config.yaml
n_layer: 12
d_model: 256
n_kv_head: 4
vocab_size: 512
activation: "gelu"
norm_place: "pre"
positions: "rope"
qk_norm: true
bias: "all"
init: "normal"
init_std_qkv: 0.0289
lr_head: 0.00671
warmup_steps: 66
schedule: "wsd"
steps: 5306
MLP neurons of a small language model. Each row is named by its layer, matrix (up: input weights) and neuron, and shows model dimensions 144-239. Each number is 50 + 10 x the weight over its row's rms, rounded and kept within 0 to 99.
After each neuron's rows, "fires after" lists the tokens most often just before its 100 highest values on Wikipedia text that the model never trained on.

L7.up789:42 51 67 37 44 45 54 50 66 60 57 56 40 51 48 35 53 55 61 57 59 50 45 56 57 47 53 38 40 57 63 60 61 52 35 49 47 43 25 34 43 41 59 59 34 62 64 37 36 48 47 39 70 58 49 47 51 64 36 36 55 63 52 58 57 48 50 52 78 50 29 38 55 32 48 50 55 56 47 49 50 53 38 60 54 49 55 38 36 52 55 28 41 43 34 63
fires after: "e", " n", " a", " N", "ie", "ore"

L4.up494:46 57 61 47 19 50 59 53 69 70 44 42 59 46 33 51 45 50 48 68 65 62 68 49 52 52 55 51 36 58 54 52 50 43 36 30 45 39 51 37 45 41 56 44 52 70 63 68 52 46 50 61 65 66 55 59 59 57 50 58 58 48 52 26 53 41 55 40 63 40 50 49 47 45 48 60 45 60 52 63 55 46 55 62 30 39 47 54 72 53 49 44 54 43 67 48
fires after: "er", "k", "l", "m", "o"

L3.up839:56 53 63 59 41 46 52 48 40 52 46 60 35 40 40 47 40 70 44 56 51 47 47 41 56 70 37 41 36 56 36 47 47 59 50 44 47 46 47 42 44 35 50 57 38 49 41 61 41 46 50 54 50 62 41 67 54 48 54 46 47 43 55 64 53 43 36 26 44 63 49 48 49 49 52 48 49 41 50 53 47 41 60 50 56 44 60 38 56 49 49 51 68 49 63 50
fires after: ".\n\n", "\n\n", "1", "==\n", "2"

L4.up0:50 58 37 73 41 29 40 53 49 33 28 50 58 45 66 62 51 55 51 40 52 39 33 65 55 44 57 72 43 38 58 59 45 44 50 49 36 76 51 64 54 39 61 42 41 51 47 43 39 44 47 44 41 29 57 53 61 72 59 35 38 47 50 44 40 67 60 56 40 52 63 57 46 41 31 62 52 69 66 56 43 64 35 45 42 57 44 31 71 43 53 52 68 53 58 43
fires after: "ic", "b", "il", "ation", "ou", " R"

L6.up286:46 63 57 58 38 33 38 48 63 35 60 46 45 41 34 33 70 55 55 59 51 64 44 64 41 49 61 35 64 41 47 50 47 49 54 39 47 58 60 56 61 51 54 67 39 49 45 52 60 55 46 27 53 45 57 52 52 50 62 47 47 64 51 46 50 25 47 48 65 42 49 68 45 52 41 45 43 47 49 33 33 58 51 38 46 40 55 36 41 53 43 60 41 36 41 55
fires after: " ", " w", "le", "n", "e", " f"

L3.up659:64 51 46 49 65 40 54 33 55 45 54 68 48 61 54 35 51 42 27 67 37 56 39 52 36 52 32 43 41 52 46 59 60 53 53 55 42 35 59 68 59 35 21 38 52 55 46 55 39 50 44 35 51 56 48 45 47 42 54 35 49 54 60 56 44 50 52 52 41 58 31 37 68 42 52 55 52 63 46 54 47 68 69 50 43 72 55 59 43 37 59 58 43 64 37 56
fires after: "ow", " in", "un", " c"

L4.up630:50 48 32 56 67 62 62 69 45 59 48 47 57 60 31 45 33 58 60 29 36 61 59 46 50 48 39 53 43 57 56 34 72 50 40 44 51 43 47 48 51 53 48 52 49 52 39 46 48 57 48 47 37 43 34 58 45 35 59 59 30 65 55 56 37 46 64 67 47 43 54 65 54 58 54 51 46 48 60 52 49 42 31 58 60 56 45 67 52 46 36 51 52 58 37 64
fires after: "b", " W", " O", " the", "u", " in"

L3.up817:28 41 44 47 50 36 49 56 51 49 60 53 47 42 51 56 42 54 35 49 51 54 66 38 50 60 62 14 58 42 37 48 57 48 61 51 46 62 46 52 57 31 48 46 48 46 24 36 61 51 64 34 59 34 47 59 48 54 44 50 54 65 36 52 38 49 76 56 37 45 45 58 40 55 41 52 49 52 46 48 52 68 47 50 47 68 39 56 63 50 59 67 49 45 43 48
fires after: "h", " t", " Ch", " K", " ch"

L4.up172:65 52 49 45 49 47 57 58 54 43 60 31 64 67 45 52 39 56 43 58 43 60 38 33 38 53 72 63 71 48 61 44 56 61 58 31 57 35 50 59 41 53 59 27 47 52 39 59 52 65 59 36 53 60 57 42 47 53 56 66 47 45 59 55 40 38 64 63 45 42 45 46 53 54 33 57 44 39 40 50 65 41 27 51 54 49 52 59 65 40 35 50 68 36 40 67
fires after: " W", "at", "u", "c", "am", "in"

L3.up674:60 39 57 54 40 48 49 26 27 51 49 64 44 39 50 52 55 52 47 74 39 33 37 53 67 57 37 44 50 55 30 46 52 54 51 63 53 49 58 44 57 42 49 56 43 51 39 66 38 56 68 49 42 49 61 51 42 53 62 34 56 48 64 56 59 34 46 40 44 53 47 52 51 75 56 58 39 48 58 48 57 50 43 51 63 55 45 49 58 58 36 43 50 29 37 47
fires after: ".\n\n", "\n\n", "==\n"

L6.up572:44 74 51 41 51 41 56 57 36 31 54 47 35 46 53 59 35 54 45 51 51 44 46 48 63 61 58 36 59 35 36 49 63 49 41 45 68 55 42 37 34 53 52 45 54 60 42 54 43 37 66 63 57 60 50 50 50 27 59 41 66 35 49 39 57 49 39 54 60 47 47 53 58 47 60 77 28 65 41 45 47 37 56 41 39 58 57 46 63 52 38 43 51 58 59 43
fires after: "s", "ct", "ro", "w", "et", "r"

L3.up460:60 53 65 43 34 56 41 52 57 68 53 47 34 49 36 35 46 50 58 41 60 45 29 55 48 50 51 56 52 40 52 68 45 45 50 53 52 51 43 47 46 31 55 47 44 55 59 47 55 67 44 51 50 59 50 50 64 60 58 55 51 39 66 48 41 51 42 38 32 47 43 42 57 55 50 65 44 46 39 52 64 54 60 58 61 59 42 47 57 59 54 58 31 52 49 54
fires after: "r", " th", " p", " al", "p", "av"

L3.up716:30 49 52 46 39 43 40 60 58 61 32 49 56 33 36 59 34 46 56 44 60 29 56 48 63 60 50 68 46 45 42 54 56 52 57 48 49 50 43 57 57 52 54 56 56 72 54 54 47 46 50 43 40 64 68 56 81 39 66 57 38 41 43 56 57 62 55 61 50 46 53 49 31 54 53 49 47 50 65 61 47 53 66 63 33 49 46 57 61 40 29 61 48 36 31 57
fires after: " m", "om", " k", "l", "u", "k"

L6.up774:58 56 52 39 50 64 39 48 51 56 61 44 53 49 56 29 52 47 52 46 24 38 52 57 50 48 47 72 35 38 54 60 68 55 52 55 64 71 59 46 46 57 69 50 44 66 34 43 50 69 61 37 44 68 46 54 48 48 51 39 63 58 34 62 54 48 45 76 49 39 38 45 67 60 51 54 46 34 22 52 50 53 58 52 44 56 48 54 46 30 51 38 38 51 51 56
fires after: "2", " ", "4", "3", "6", "5"

L6.up93:62 29 39 60 44 31 29 65 57 52 51 56 56 46 43 39 35 58 40 47 61 33 64 43 62 60 57 51 47 35 53 47 37 39 58 64 36 64 45 60 47 57 44 44 53 43 49 51 60 60 48 38 47 52 55 53 54 61 54 62 64 51 42 46 57 41 51 66 37 60 47 50 42 73 47 57 48 51 37 40 65 56 47 63 54 50 34 49 52 44 42 36 44 45 46 45
fires after: "g", " D", " d", "t", "e", "it"

L6.up503:39 34 52 39 40 65 37 47 31 42 52 55 39 39 45 45 55 44 54 56 37 55 45 42 60 48 62 38 43 45 57 55 56 51 45 58 55 49 41 41 35 41 63 57 43 42 51 61 42 44 56 52 60 54 67 57 56 46 53 26 55 37 47 45 54 44 65 52 62 51 54 50 61 48 60 52 60 65 49 54 73 41 52 70 55 47 37 33 74 42 54 50 54 52 46 51
fires after: " d", "o", "h", " D", "N"

L6.up360:42 55 51 62 65 39 37 65 55 56 61 77 56 69 64 33 45 50 35 55 55 44 49 49 47 37 52 44 54 47 50 73 77 44 50 38 52 63 49 41 58 50 55 51 42 58 63 47 54 53 54 59 63 48 58 47 50 47 54 59 35 37 59 54 38 34 33 53 36 47 40 50 26 52 32 48 48 48 60 41 53 54 38 57 52 50 43 33 47 45 44 58 47 57 55 41
fires after: "et", "it", "ad", " ", " in"

L4.up259:60 57 63 64 62 55 52 57 44 26 46 49 32 44 46 57 53 53 82 56 43 34 44 35 54 55 51 47 46 58 40 48 47 50 39 55 50 33 51 54 55 53 52 44 46 38 46 28 47 50 52 65 42 45 56 63 57 57 65 52 48 44 71 57 49 48 49 48 42 52 61 60 49 52 51 68 41 50 60 54 64 30 62 52 39 43 68 40 55 52 54 56 43 73 46 49
fires after: "u", "qu", "p", "ip", "le", "em"

L7.up930:44 55 63 49 60 36 37 42 45 60 59 63 43 58 42 55 46 48 39 57 65 48 61 41 42 46 63 32 49 37 35 32 57 35 37 35 45 52 47 39 56 61 67 52 55 55 41 57 54 50 49 53 53 45 60 58 45 48 50 50 45 56 36 45 45 43 60 26 57 43 49 47 57 35 47 57 55 55 51 70 46 29 63 62 38 47 48 37 40 56 44 49 55 38 56 55
fires after: " o", "s", " e", "c", "p", "il"

L4.up828:47 62 59 47 26 55 52 55 38 51 34 62 39 49 47 60 61 63 49 47 48 55 39 50 55 49 45 51 45 45 50 46 63 47 57 41 51 48 59 36 45 49 57 33 44 64 44 42 31 40 44 39 57 53 51 56 69 65 58 58 41 52 56 69 52 58 69 51 49 52 27 51 48 51 41 48 61 78 40 64 66 52 77 44 56 47 57 66 57 46 46 55 25 40 49 62
fires after: " ", "g", "s", " f", "v", "ov"

L3.up986:55 31 64 52 56 45 39 72 46 37 52 43 52 52 42 56 42 54 38 18 46 49 54 42 46 47 45 35 34 52 31 50 54 60 56 59 40 42 54 46 48 47 55 38 61 44 55 44 51 44 51 53 55 59 47 58 52 59 55 38 40 52 58 41 74 57 59 51 46 46 56 44 42 51 60 61 43 51 56 55 47 51 56 44 40 65 36 72 67 34 43 67 56 47 13 56
fires after: " s", " S", "in", "ou", "om", "od"

L4.up769:62 40 49 68 67 47 53 59 40 49 38 48 40 69 64 48 47 41 50 53 43 35 55 55 45 55 33 49 80 51 63 37 39 44 44 48 64 67 57 21 43 49 49 52 72 61 52 46 35 61 58 52 44 42 58 56 44 60 57 40 52 40 37 48 68 51 58 50 69 50 57 60 62 69 46 66 55 40 45 31 52 30 39 42 46 62 59 51 73 52 41 53 45 47 49 41
fires after: " R", " d", " e", "d", " D", "r"

L3.up393:50 47 45 53 47 54 33 31 52 52 49 44 52 47 56 56 57 35 68 37 47 48 42 64 54 45 45 67 54 56 44 42 50 46 47 54 50 55 45 39 37 49 46 47 65 44 57 31 34 50 56 47 64 48 45 57 46 60 68 52 42 54 44 47 49 60 42 52 57 48 52 49 54 50 51 56 52 31 68 57 50 50 29 32 51 51 50 48 43 50 29 45 63 28 52 45
fires after: " m", "p", " R", "i", " P", " r"

L6.up312:54 46 50 55 44 26 46 49 70 41 47 47 49 52 46 62 47 44 65 55 46 44 55 54 57 51 44 53 47 66 53 46 54 45 45 64 48 50 41 54 56 64 44 45 51 51 54 51 19 43 61 36 53 59 48 50 39 50 51 51 42 58 39 50 52 65 49 63 53 53 43 59 54 39 53 65 67 47 55 68 37 78 41 54 50 42 42 61 67 32 28 58 47 53 56 48
fires after: " p", " se", "l", "ap", " P", " R"

L3.up487:52 55 65 43 52 44 53 52 41 61 44 45 40 64 48 42 39 64 44 33 53 52 41 56 46 39 56 49 56 39 40 59 40 55 52 40 49 59 45 44 61 44 55 66 41 62 60 54 43 70 42 38 45 36 44 43 73 42 54 43 57 63 48 63 60 70 57 39 37 49 55 52 56 44 51 52 47 44 47 38 45 55 49 52 45 39 40 65 56 54 45 58 47 57 57 53
fires after: " th", "ord", " v", " al", "c", "v"

L7.up473:50 39 47 47 51 52 42 53 38 62 34 56 54 47 50 69 52 50 41 39 43 44 29 48 41 48 60 50 38 44 42 51 62 59 52 47 43 51 42 40 61 40 73 55 53 59 35 80 62 53 61 59 33 44 24 44 52 72 55 69 46 40 52 30 63 65 55 53 48 42 56 65 36 42 37 53 48 61 54 55 47 58 53 28 49 53 55 40 62 42 55 36 55 37 58 40
fires after: "ic", "u", "ur", "or", "ation", "ion"

L4.up557:67 55 43 52 36 42 42 68 57 45 54 42 62 49 70 48 54 50 55 42 57 41 37 62 48 52 51 49 51 46 46 54 67 48 49 44 54 54 70 53 50 60 57 57 57 60 72 52 12 52 39 41 52 42 39 47 74 50 42 59 34 55 51 46 49 33 54 57 41 29 46 46 44 55 39 53 49 67 61 57 50 50 54 59 65 56 60 42 50 47 22 52 32 55 60 54
fires after: " ", "v", "it", "ab", "us", "ing"

L4.up898:45 55 45 77 51 51 51 54 46 49 51 54 32 55 65 64 46 41 53 46 46 27 41 40 58 39 51 54 56 70 41 65 45 69 55 53 67 62 52 53 31 34 55 51 57 57 44 39 49 48 40 58 59 54 66 66 57 47 42 57 57 60 47 57 40 43 58 64 44 54 51 40 65 44 58 46 50 53 59 51 54 57 30 55 49 58 67 28 33 56 51 51 46 34 57 49
fires after: "le", "t", "st", "y", "o", "on"

L6.up806:48 45 51 46 52 47 49 41 55 29 57 46 47 55 47 13 58 21 57 52 64 47 50 69 34 45 43 53 49 41 52 47 53 63 54 33 55 40 46 38 45 49 43 58 46 72 50 63 51 49 43 21 54 44 58 67 58 61 53 54 46 43 47 53 47 33 65 50 64 56 26 51 41 44 48 64 62 39 45 49 49 54 50 46 49 60 56 57 50 48 34 36 52 54 35 46
fires after: "e", " N", " P", "nd", "s"

L3.up522:39 47 58 61 55 60 40 54 56 58 63 60 57 35 41 46 50 52 52 64 65 42 51 64 35 56 56 28 27 38 33 54 50 48 55 57 55 46 52 52 33 35 55 52 44 58 42 48 49 23 45 40 55 44 67 74 34 55 53 41 30 65 35 45 53 42 47 55 74 58 52 41 52 49 39 62 38 50 38 35 43 49 59 58 72 54 40 38 40 53 54 61 33 43 43 47
fires after: "m", "e", " E", " e", "o", " w"

L8.up178:56 60 49 36 42 64 49 49 58 55 47 65 33 38 69 54 45 52 29 49 72 48 48 41 50 56 32 44 45 48 44 54 57 46 44 50 34 40 38 57 44 22 47 46 35 57 46 42 45 68 53 31 39 34 57 40 43 58 31 57 57 62 34 61 58 40 64 50 50 62 59 46 42 60 46 41 52 45 37 41 63 72 36 45 55 65 43 54 73 65 38 63 56 35 41 66
fires after: " ", "19", "6", "2", "18", "8"

L7.up509:49 36 53 63 33 42 53 46 49 41 49 37 41 57 66 51 39 41 64 64 55 35 41 58 65 60 44 52 38 59 33 37 63 44 36 57 47 38 65 43 37 53 32 48 62 52 44 43 41 52 56 50 81 56 55 51 39 54 49 45 38 55 55 42 39 52 35 66 45 48 55 41 46 54 44 49 41 50 49 73 42 44 58 40 40 34 39 53 55 59 56 57 62 57 56 57
fires after: "i", "all", "ri", "k", "e", " g"

L3.up946:39 56 44 42 43 28 52 62 21 52 49 37 59 51 58 63 51 61 42 34 64 55 62 39 35 35 52 39 53 58 54 48 37 47 44 71 68 40 67 62 24 74 50 48 48 59 72 53 60 39 68 43 44 51 47 42 59 53 45 72 63 58 66 31 63 32 61 59 57 57 53 49 57 27 64 59 53 52 54 46 47 53 43 51 38 44 45 46 60 49 57 31 43 39 48 62
fires after: "g", "or", "r", "em", "ig", "en"

L3.up477:55 41 42 34 61 56 56 43 36 52 57 51 45 50 60 66 45 39 46 56 53 65 55 55 43 51 53 63 56 47 39 42 45 45 56 32 52 61 53 58 39 51 51 52 43 80 39 60 55 56 35 50 46 56 60 47 41 63 55 39 53 52 63 33 33 54 51 58 54 41 47 54 47 49 60 33 78 55 53 56 52 59 48 22 61 44 47 46 47 33 41 47 44 50 52 62
fires after: " f", "or", " l", " st", " m", " N"

L4.up959:43 57 45 54 57 41 49 37 62 45 60 60 49 80 61 49 49 26 44 54 42 29 54 54 65 55 63 68 43 59 57 59 60 66 41 46 55 59 51 31 34 46 54 42 45 49 25 43 48 41 47 44 46 50 62 52 47 50 42 53 54 57 51 43 43 44 55 55 38 61 58 63 41 42 50 49 45 43 55 62 43 50 47 48 45 61 51 40 47 41 24 36 53 54 59 41
fires after: "on", "v", "t", "e", "ab"

L6.up272:54 29 79 57 44 44 51 57 56 40 54 66 50 58 59 49 52 52 53 42 62 58 49 68 52 37 52 49 55 51 43 37 46 38 51 37 59 42 52 37 43 49 41 47 63 57 53 52 70 50 22 51 59 46 61 48 51 43 56 52 47 50 62 50 49 41 62 42 48 46 76 34 57 39 39 55 51 54 34 65 45 54 73 51 51 33 43 30 61 53 41 37 37 50 54 48
fires after: "c", "0", "p", "ot", "3"

L3.up809:51 27 60 43 41 30 54 57 52 34 67 55 42 56 51 64 46 43 57 57 46 51 38 31 52 54 46 42 51 49 55 58 50 46 51 59 48 46 45 40 48 41 56 66 55 53 46 52 51 50 56 53 48 40 41 62 58 51 68 56 53 51 46 49 56 61 58 50 53 49 63 44 57 48 48 55 39 65 58 52 55 50 46 51 53 39 66 48 51 38 42 36 61 66 39 42
fires after: "p", "u", "d", "i", " W"

L7.up922:60 44 56 49 67 28 37 42 47 41 51 65 50 49 50 53 54 52 39 43 54 48 38 53 38 56 53 55 43 60 62 57 51 53 35 55 52 41 46 52 59 62 59 44 65 49 37 56 50 47 60 66 49 50 57 73 31 53 61 45 45 69 40 50 63 69 65 65 47 24 62 62 51 63 49 69 42 56 38 30 47 46 63 43 37 53 52 66 47 42 60 48 52 51 52 46
fires after: " S", " M", "in", "an", " I", "r"

L7.up638:54 48 45 60 56 53 56 64 47 36 47 54 43 56 61 53 58 38 47 75 48 34 56 76 52 44 54 59 44 76 48 53 47 60 41 54 45 56 58 49 31 39 66 50 39 49 61 43 32 30 42 49 55 36 54 56 59 61 52 59 50 47 45 53 52 35 34 67 65 52 59 51 58 59 55 54 60 31 44 38 56 53 43 47 56 52 59 44 49 41 45 59 50 59 52 33
fires after: " d", "d", "nd", "-", " D", "y"

L3.up420:45 48 41 35 47 55 32 35 58 44 42 37 63 48 51 41 47 35 60 58 50 55 65 47 46 50 60 47 54 43 43 20 57 54 62 57 58 51 50 57 43 53 36 51 58 36 54 48 48 58 37 37 42 47 39 63 41 43 60 62 48 42 40 60 53 34 41 65 53 33 69 46 52 64 62 67 53 53 43 50 50 60 55 56 44 54 40 65 55 58 53 60 50 51 57 52
fires after: " ch", " B", "as", "a", " b"

L4.up244:52 50 49 65 62 54 36 21 45 72 63 74 52 56 61 52 46 47 53 77 50 34 57 60 51 50 53 50 46 62 42 59 52 53 61 53 51 39 59 67 38 51 49 46 57 38 53 48 53 47 58 46 55 57 58 33 60 42 45 31 59 42 39 59 38 23 61 33 54 48 52 59 52 47 55 45 42 59 44 41 40 55 43 46 52 75 66 42 61 48 47 55 36 41 48 61
fires after: "k", " H", "in", " h", "il", " G"

L6.up777:44 61 69 41 40 67 46 55 42 32 44 44 53 58 59 55 41 59 72 54 60 37 51 40 43 59 49 53 61 40 59 47 49 46 68 59 60 38 44 38 39 64 62 52 50 68 43 56 53 40 44 55 68 49 50 56 39 36 46 38 59 55 65 60 59 47 59 59 54 40 45 46 46 48 64 64 31 51 42 53 49 55 40 61 31 60 53 51 48 33 48 44 44 57 64 67
fires after: "s", "p", "w", "as", "ow"

L6.up871:51 58 50 55 42 53 40 55 38 49 54 62 61 39 68 49 52 53 59 65 47 53 53 54 52 64 45 34 51 66 55 52 54 33 71 23 43 65 42 40 43 34 62 26 53 50 48 56 42 38 49 45 40 56 49 41 60 54 49 66 52 43 67 62 39 53 62 59 28 48 40 62 50 48 44 62 64 56 63 34 54 46 37 44 62 55 56 35 61 39 49 54 38 54 53 41
fires after: "l", "e", " the", "il", "s", "–"

L7.up730:34 53 62 53 37 55 62 51 54 58 39 37 34 53 75 51 65 32 50 57 52 62 44 59 58 17 58 60 50 42 56 43 52 47 42 48 38 48 56 48 32 40 48 67 32 68 62 61 47 48 41 75 48 58 43 46 60 56 46 51 47 50 54 59 58 49 25 55 55 58 53 68 41 32 52 38 51 34 62 46 41 39 42 46 71 67 56 35 65 49 55 60 43 51 51 46
fires after: " d", "|", " t", "v", " T", "d"

L4.up723:54 39 62 49 50 49 46 58 54 53 45 47 73 44 52 36 60 67 30 58 76 41 61 42 59 59 41 37 44 51 63 67 51 65 53 43 35 68 31 65 41 54 33 41 41 29 62 33 58 64 44 35 55 45 63 58 57 50 51 56 43 41 41 42 56 49 69 49 52 50 51 39 70 47 52 62 44 64 61 46 43 59 42 40 49 64 51 36 47 47 30 58 42 38 54 48
fires after: "it", "n", "et", "ct", " d", "ary"

L8.up38:48 54 51 49 56 55 53 61 45 62 59 61 52 40 41 63 53 65 45 52 53 48 44 59 57 50 42 48 55 49 50 58 59 52 48 62 31 46 54 38 44 54 62 56 59 75 45 30 37 50 65 42 55 50 53 52 61 73 57 45 50 56 53 45 46 47 38 35 63 49 69 68 48 62 61 39 56 52 51 39 74 57 67 47 53 53 56 41 44 48 40 46 66 69 57 39
fires after: " J", " st", " R", "0"

L7.up374:50 61 68 73 53 67 44 60 44 37 31 61 59 60 74 55 47 53 43 48 53 30 56 43 64 38 56 25 58 57 50 47 54 46 53 61 53 57 69 47 28 50 54 47 64 50 49 47 45 65 50 47 59 58 51 81 44 65 51 38 60 55 58 53 52 58 42 45 42 36 47 48 41 49 51 52 46 49 46 57 46 54 55 42 53 40 54 35 37 44 50 60 58 48 58 44
fires after: "i", "e", "o", "s", "us", "es"

L3.up926:41 51 55 37 56 54 37 34 53 32 47 47 55 33 53 52 55 43 60 38 71 52 62 35 59 61 49 39 37 52 65 43 43 67 76 61 60 60 40 49 27 34 55 65 44 47 46 39 56 54 41 54 36 43 46 49 55 61 60 47 57 51 54 51 54 43 44 54 69 55 53 63 36 44 40 60 70 71 51 47 66 41 49 57 70 58 43 60 58 35 37 69 52 45 69 58
fires after: "a", " d", " A", " D", " B"

L3.up159:36 27 67 47 54 51 46 39 56 52 50 67 45 51 33 41 42 51 49 63 43 51 43 72 65 50 43 50 52 58 49 69 45 59 55 47 47 55 48 54 35 53 50 57 52 55 52 62 70 65 50 40 30 55 33 52 59 75 55 40 25 53 51 46 41 51 55 46 36 36 54 61 29 44 57 53 63 56 43 50 48 48 48 66 48 46 56 62 44 48 42 68 51 63 58 62
fires after: " m", " l", "l", "p", "s", " p"

L6.up1014:56 45 39 47 62 53 52 45 46 61 44 60 51 46 44 53 69 42 75 78 44 43 54 62 49 45 64 57 61 63 35 41 52 60 42 52 58 45 48 40 55 46 40 56 66 42 43 42 39 53 62 50 61 44 49 63 51 45 63 51 47 47 56 47 63 29 50 40 57 46 56 49 47 36 45 49 53 59 56 62 39 55 55 46 42 39 62 51 46 60 26 47 62 49 36 44
fires after: "ub", " the", "op", "p", "y", " P"

L3.up466:55 35 61 17 66 63 47 46 39 49 64 53 37 53 30 32 48 43 56 42 52 68 54 69 46 58 51 56 63 51 50 46 56 48 33 35 21 37 82 51 25 55 49 53 56 63 50 67 47 48 53 55 39 43 50 50 45 53 84 32 48 48 65 48 27 43 56 43 55 46 39 45 48 29 55 50 66 47 52 55 61 55 50 51 60 53 50 59 45 52 40 53 53 57 48 58
fires after: " m", " f", "a", " p", "am", "id"

L4.up443:52 44 54 52 60 40 44 54 60 50 54 57 51 48 57 65 41 51 34 58 57 55 74 45 52 57 55 41 48 49 44 58 72 44 51 49 69 44 52 57 27 65 57 31 48 42 71 53 45 49 43 27 36 58 48 70 49 42 57 39 38 48 39 56 53 33 34 43 50 44 42 52 61 55 44 58 52 50 43 33 41 37 61 50 46 55 55 54 67 44 48 64 37 55 54 51
fires after: "x", "r", "z", " ex", "ir"

L3.up637:55 42 55 47 21 42 64 72 52 38 51 43 57 77 53 45 48 55 46 51 55 46 48 59 43 55 35 42 58 64 44 59 44 55 46 43 55 44 48 37 42 54 66 42 30 47 47 57 45 51 51 36 38 46 64 39 59 63 53 55 53 52 57 49 50 40 52 56 52 51 55 55 32 48 48 57 49 76 38 47 46 46 54 54 48 38 60 50 66 57 30 36 62 58 52 53
fires after: "v", "f", "ov", "n", "it", "iv"

L3.up919:44 36 58 47 50 43 59 42 42 52 62 58 65 60 57 44 48 45 47 44 34 52 45 50 69 33 37 42 55 46 36 45 60 56 25 37 33 42 44 43 54 37 35 54 53 40 40 60 41 63 36 50 42 48 55 53 51 51 61 33 44 63 48 43 66 58 48 37 43 52 35 38 56 45 41 41 48 40 50 35 49 68 72 27 41 44 56 39 51 57 52 57 36 41 61 73
fires after: " c", "ic", "ow", "c", " C"

L8.up805:48 47 50 47 61 57 50 52 45 65 37 42 46 51 55 46 55 51 40 40 57 48 46 27 42 60 30 43 51 45 35 56 71 60 57 42 39 41 36 49 38 27 46 35 51 57 47 58 53 62 56 47 48 27 47 59 63 43 23 48 57 50 34 54 79 51 54 43 47 60 68 65 38 43 53 51 62 48 43 55 53 66 57 53 51 47 55 60 44 38 61 50 32 36 48 65
fires after: " ", " ("

L3.up953:41 34 52 45 43 46 56 48 48 53 49 42 47 54 49 42 56 72 42 40 63 61 55 36 57 44 55 38 53 78 50 36 39 50 55 65 63 47 53 64 41 61 52 47 57 64 35 52 51 37 71 38 41 42 50 47 37 55 61 68 33 50 50 49 40 44 43 42 45 53 45 53 49 49 49 56 59 49 50 37 44 48 49 65 40 51 49 48 45 49 70 61 55 40 41 49
fires after: "or", "ent", "an", "en", "h"

L7.up792:56 32 70 48 42 42 36 46 47 47 53 60 32 57 56 47 47 55 52 49 51 41 45 53 53 42 60 37 47 69 55 51 55 60 57 53 58 51 38 47 35 38 45 70 50 67 55 41 38 46 50 61 55 43 40 34 60 45 51 42 50 51 28 42 55 53 58 56 44 52 52 37 61 29 55 56 53 66 49 53 78 51 56 50 74 63 54 40 39 38 43 42 46 62 52 58
fires after: "e", " d", "u", " for", " N"

L3.up428:61 21 37 64 55 29 57 45 53 51 48 49 43 53 28 59 47 43 54 64 45 56 56 60 67 45 37 43 43 43 48 63 53 59 49 58 41 48 48 55 39 43 59 47 42 39 39 42 28 50 44 55 57 59 39 33 55 39 49 43 67 28 48 49 41 55 50 48 45 57 35 56 55 63 61 47 55 51 45 61 47 53 32 28 48 61 60 33 58 56 57 45 44 55 40 59
fires after: "c", "k", "ag", "i", " ", "in"

L4.up218:50 37 54 37 54 45 45 31 40 47 37 42 60 48 49 57 30 68 63 65 55 46 65 48 63 59 49 49 37 52 61 72 47 49 51 54 55 56 30 51 49 55 70 65 49 62 49 51 53 56 40 54 38 58 35 45 54 42 54 51 41 44 48 42 27 23 35 50 58 51 62 60 56 50 51 58 51 31 42 42 58 55 66 62 57 45 43 52 60 47 53 69 52 65 64 78
fires after: "p", " p", "igh", " in", " M", " at"